{"parallel_block": false, "init_std_o": 0.0121, "max_seq_len": 512}
MLP neurons of a small language model. Each row is named by its layer, matrix (down: output weights) and neuron, and shows model dimensions 128-255. Each number is 500 + 40 x the weight over its row's rms, rounded and kept within 0 to 999. Numbers have three digits each. A neuron's up and down rows have the sign that makes its largest values positive.
After each neuron's rows, "fires before" lists the tokens most often just after its 100 highest values on Wikipedia text that the model never trained on.

L2.down250:485491470491522486456547429412469519509507475563532469590441503484545453432539510429511437505417519549487467485492455489446438481430455492524532513527427553461512436491493534527485508482498492529511474461494533460447457450523488486551534529514492481493484486536437509519520549540496500463505458480476516512421458531638548472538460557505449506450497463476531478569504581520384495506481
fires before: "\n", "ical", "y"

L6.down184:473559473435455477528435559509483500454425533462460511501450523515470496528401504563510507432553529495526511488481518491480487561429457478542553511500510481560521484482489513550548519545548493567542546552471530511553475515465483533423512454466424531468483472489481438503534478519495469496480452470496456455509444467504513544493477576450474525526513520441521458502512468586446507621524
fires before: "\n", " "

L2.down275:548489475481441498518514472466498495556480429495477516443444491506523412444573506392496466485542546571514532465456480470547494481476463479567496564494600438405501484529538527474429469481446442515506476486509464535453505499519517479489510479487444413442492508438519491581519511414504480472485451515438421551552483521477589467568469475523450461511534494451494476515527517566471445541509
fires before: "\n", ":"

L6.down511:501516509482515500466503490488482565440520574487469454474502502574471533506480458410485524499434438543448532558448486473474455477544466551542487480504486643443446484493553497452407463514525507456525473483509516528463472524457507519474449518522463481501519473511458437457478503518575558583523528495473436547557510498532426498527426486481490448489518521498466473519564504489488538514461
fires before: "0", "2", "3", "4", "9", "1"

L2.down568:508543474504477488425484453460490573546512522520513513482514469517535494500453557512453504492451492514568504473598421441494537411506478592553514525506505526548477497458442515561472514538445452499340482554571535466498496498443480463497515548490502427499475513501520502484461477581509487455557496507495476544489533475582442509535494528480483395529462478606497461573564537491567424476502
fires before: "1", "2", "8"

L6.down499:430558496452514555481502515508501489459499528615472480448463484557517567532528487536562472542469579540520507561509471504500435499476500517476418479482451515545480454486495455545526505515397536438506573518497476519512472542551531449523526519486515525547530450552504536468532484494491501542469510581577564547431498483457445468465467457513522478456518475431442459537488533470523547508548
fires before: "|", "|---|---|---|---", "\n"

L6.down302:488460461494541492416434487531479413505551443505536498492498483531471523390496408620518510511521504499539473410530527539509540517476511504508474509464453526470527510468547464491542433464479458495461474531494539478466500458500531479484542558556480534418511491463566532566462492486547484485564458504497587519484517521575525545477423540454398503381462526523428532464483534495548521526491
fires before: "0", "1", "3", "2", "5", "4"

L2.down264:527452498499547501473475432487470522505532501535508485496412482534582471452586511504502447530472513509464473474514446496539494520552469457450486464517501488524462588559475456550551509600528499471498530488518515468534514447450449424469491454597505475460502609551556466505486508511466550429513601507486518460508504563575496504554476518536546490541540572463488466481457494490526500442502
fires before: " ", " (", "ers", " the"

L6.down55:541478459502560507488474495456548436527535504546530561461502495533485473541479467530489481571500367485472455436514461562460472550523464515510523520470523463472530501438482504501402502505457483566568520507494597490534459489449442517501473512519518544505460550541527400479489529468425481493522482552513403498505468484509513512484464463496442504562511545502526513463526481560524534477476
fires before: " ", "al", " .", "als", "ards", " ("

L2.down227:529478487537463568478512472551530488502465535527525506501487504449515382499487419526474523553482510509492543498478450473449520504548521440494535534429511515451562544459500502576506550525527542460545551552510529585542479573470473434466487472484541515527518485514500479519410537467489515449487455491501532569456472527486483513546540596452573473469544505430474530521499477563462530458402
fires before: "=", "===", "==", "A", "S"

L2.down159:470498465450487508516431549495557440479531462470473412480517503453391491482487538486463545439446528596461482479525425510543531472541478529535546447517537446509451534618471452411539528554525521547419522581565590556545524495490548475502486521455526554443497432537607565444461493472507553536439525488532518464494477503488433515516535538475450468484529533437544539542537479500552467496420
fires before: " the", " he", " it", " they", " she", " a"

L6.down108:447463461491437461465467463474451525454585478485500499487480550506510538519463504577481561526544454486592542499458560414445522487471514514493432555533505570520435459537493523458518507526450505548498509499521478538463506472482584529480486466475461477492462426560511568486533533503460452431518457498511493453512497576517439509489496470428548519465511502443477494516537404496448544475524
fires before: "2", "1", "er", "3"

L6.down439:485512523490529503547474441563478480493453513524494551562548536447511565502526539500558466544537473588520528467467503414484467508442494508494542465459430529468532509522454544502413433430424500446461518520515453503500567541452546479508487533507504485429431503472490486530527553528505567476446505506555496486546451496474542530425418612473553492484511456557541489508474430525442521519480
fires before: "\n"

L6.down48:532544510500519487468512476451479486519502489501508504463457545551520443519549509636520459470493457411504443526514449477522515486498434488555496471512539499473484530521457433518451479518558484540526486509453482496489400489541465551602555533461545561498488515545529562579584457523530511522533502582590477520505515533523496506527602533434558481521606459461514517506470566474523540465507
fires before: " "

L6.down636:506461415484534479576484459395513468521447473510579510570526457418552516481536530546509484533557507484488486553415561467463467434483530525488549532441525478562423486507483480539480458480510485397482576459528525446552489499492511481508511495514535525437534562567498421426492487478480496498468551556534413477468591486538455484504545526497524454426496481488563493512517459491571448495472
fires before: " as", " to", " on", " by", ".", " in"

L6.down672:574488566574468451508418530486487517543471545545504495460498500567497545489489510705566481468502523490458536508527455544459499515504447488500496498507478522538490429494489465499439481538507511470419493486531471503490493473471532567512548492536498426534544539579547436515539543517516489579483475482499442594483495490437438507478472476517567474482492585468470486424505492466432531441482
fires before: "|---|---|---|---", "|", "A", "\n", "D", "F"

L6.down544:540485472472522473491432510417539400473527496465493529492486548460487512508502546617619500477493571498417460513468566463472489498481453458413516426498611536438495502476545529512473522454582503450500505480461508499520557481532491483502505471461524460529462512508551529536495494435509517542490535479487410458439410536471511458544543520546555509489458435547509505523445593526485444540514
fires before: " the", " ", " a"

L6.down694:478471478525475484525521499475500389566486525481567538432578465499628520521467516536560474565506506449446435456477451544516460488506495569463516492404499528541530469515510477476535461462592466502499413444497466451516486532562456452593525503534521553555421530485460467491548539520526533547522424463522494526498583496513563508547445541517447514524507493500436531535533451472570479500442
fires before: " "

L6.down419:478501498509553514517519529502544592529468587562430495502537522510543525509570557456506510495520502472474563468564471543566483489501483524520416518434473494520483506517511465501477449476515536610509555494468593476538479547519411582476543513537467522481457507439438534512442419521464517502503443513527516447484482504429485468422545550443512476467464509458481531451485580555528451461511
fires before: " ", " ("

L2.down138:434459458479466519508501440509440477469475456607565494568472486459445372511488488579526506534539537487457527472455499492445526515471531558500492472502527479491519447536540536530542466471529521460493518490421487518501583493538416556446537460477527516564466482505474525397491522500431501540468564492553482445485504504505525510545471440549448477472516488444500436515486500554586544512497
fires before: ",", ".", " and", " of", " in", " were"

L2.down310:476514414514510461512521517450513532463542516526476549483474572516535449506529476521493491540495548478545485413549516518502526470465476397516541424438524546443509544446499531486500486464439465533432530476488519473525515461562490512501610531507453523501535553467563505489549509522487440653525527472497532447490469552532532485495502557503525425546602474483492524539470482490478499471468
fires before: " the", " a", "ing", " not", " his", "ter"

L6.down405:460489483578518515490479489522468483503537495436454507570490470497482489448531485571525568538443581448571479493475528483505498444501478555560453550517518462527538449480499550483437421449447513498486493528463404546516445546453512468500504442484451540462472474455455568487505474571549529511478544510541535470474540586451492599510512537515538497503533508497526562573471477489478541412479
fires before: "-", "\n"

L2.down306:428428532469521457528561491511508504443551438473520572484478500499567491456520535576498541486522511577504479513489508465477507455450518615545525470444460535547474526496438490436493493459555494508479528489462471536540515498540527486483535421436459501500520502518504482521523467527500538502502549537497507440504483498556490457566496522444478548542504519521447557526534462503539503516467
fires before: "\n", " |", " He", " and", " of"

L6.down248:536476580536506582472443484495545521507480447504426509444526439512499543489555460508481595522532491529502452517526533472495492397555439531439565528439478409531481508506516475547522488520513495492414516415483536464513589493527428465469503463492548500453515457523543557519486584449497576485501529503602493483524525493472467516482517549570459484611555476515532506526539492504521504562473
fires before: ",", " he", " the"

L6.down517:473519520480445430438502452486466509518565469435537538477505440459575517553533426446478485505461473494540491491428593501505485452469532489484470497451436543478453488540532527413528476477495509489498497508495531505442460505505545511496469523514556441436504496455495576475451477399557446513512511489527475526390499487507511518490461534459449415469537498560443508462494482462432524488538
fires before: "1", "8", "2", "3", "0", "5"

L2.down670:453432523500524518569500495432475520490496502499518500508517527419461525563466498577503449547495555431472567553547495458502505518523602472414433530511407470497432473505508454478454508549519474462466498488461523418571440448485487582470501462513497539504538483517473466527517506463488564482511492510490459515386485470411516480536480484460560465514496466509518539530506454505520463536436
fires before: " "

L6.down44:532463466527517516486559545503514608491546405542564539486481491503509435439479431440515500526445405500500451556485567473469482494499466521621563486420484490558460536515513509462438497503481512487439494486548510511474483491473507518457508489498473485587567532490487554485499459515507492482542517524477421551543551486510467545467549552552463488551486507519447445551524539523563547487465
fires before: "0", "1"

L2.down573:502531576484579478576495493528444477473562538475496509481495509447509510478424501604589488498482498466449540450512527488526452540446465529504470516543494534516438475610622474508479452484496543509478561481473410450513494536520465526509512455540454556488444487492569429488507453436544458470522499478489508464406491492465503442505528453450466470519468550517475482533547454442480435448479
fires before: "-", "\n", "S", " "

L2.down176:511482513514478500516456515541523520447499510474505531506475429452510528487552416694475497556433538500505570480504515517474480511449546498576500486498420494528519534462465484527472486526551563420505550550561467547526436508476524506480495525459461530497497463531451477470432587373569493427459491455532483596497497516462567448477513577519515532516503539457501457506484487514491508505522
fires before: "==", "The", "===", "In", "A", "L"

L6.down52:493496500591501544467612493462493547527541426464524443536501484537484465589427509505533496509484487501429554531550480513456536523528473424517523495511452456499541447522565454578488584519510518493578540533433507472584457520504462533506496490494507531476536463511583508448497478539486495431514557461541510469454483488534537514509533585537519509563547553474439522460506487430553483462508
fires before: " ", " two", " three"

L2.down567:511463459463430497476533508457504452496555482508589391481484432530523564494548480594420465493550499473589499494517547511517461521454504508507491545521409543509435438540534499460529454483543518496503481442497548499501520521526498498538571556520417463486555532474505461578535482481494421476475456498447516491481461552501506545584500581519502455470504537473459536598434467495471500481503
fires before: "0", " |", "1", "4", "3", "2"

L6.down87:418496544491490421503509502514473461508505502525482497490529485493538420573562528576479489510597493532476475593497486489405509514458456467501466465506411532475550511432496421432441539550499515486484517547438505546450507488458506521489538445515426592510487517515529456437487536504452542523484475539548487561533522538579506490538569536474509509543502490453523607452528477472518519468431
fires before: " "

L2.down143:530542498490466471572523479527468506526512500461508423548492468561480552514461505497500513448491483542467574503481512581500494456479545487461579509485498529455505495528489449532617517537509470549496466460482544487432453472495474508493500508535488522482483505554451484511519497562498460550384565528476508512490404552486503519561472577454471491558487508474494551467534503430495452440436
fires before: " ", " |", "1"

L2.down474:464500501474538520509483513517458535529503469498499458562469472504460461464534493551482527430501530559498493467490511445438502437485535477532545552490518481511493491490552536534434507497507515471506475536444461568550482537435396476440564539460473501462538442448465490490540534489498467399399491525513501488545445511485533495525457464454515540470501516433440503523457415468484405534536
fires before: "\n", "-", "s"

L2.down565:501486547573504479537536475478496528414567450519491563474547494510475446478491520647556502528519519531523502510494498408562500487542485533526470510523492458548474523482472534445489559454428452553408497482540442482546434506481496445521468534509472554516460539469576444525602497481440449548505577465461517524448415488636456548434516510484474496509534484489527538480535484509433491484484
fires before: "\n", "|", "-", "3"

L6.down579:537510475424488523493503537469516494503497501494514459572572484488437530388499501556507478473498471480458576483469478549447558476446523475461556595519522499513546503485557550487566465536488554562491504552529547510526476474485434519500515449498483473458462510471503440530361472457523476592493445599504535458491567542576476473493436461502508489407601533465486554460507548486524493512469
fires before: ".", ",", " in", "'", " and"

L2.down445:514515517541441445508438487507511425492468587536499575408531534529447486490471526578550482392517464436504449455533550509494471481429506531493525467475492546463552531451490515460540531546511540516430501551434493547493566495606450441507546486530547542490528501472521559553488475544491423453447471452428522519458481509488581500444527525478484467598509532375516486462521488497549599497509
fires before: " ", "ust"

L2.down365:455462522452505527527495630486484509520514566488461503441500549518431553542568500477437520507535497559473492409541552525456450476541485533466495485496488509456442504506505484432529517546521552523455500539506476498491518446468505442551571542513474512489475479496502508457456459524513475427554527462558503554455519507512516587503501492501473533577488438499484513412578516524564514497505
fires before: " ", " the"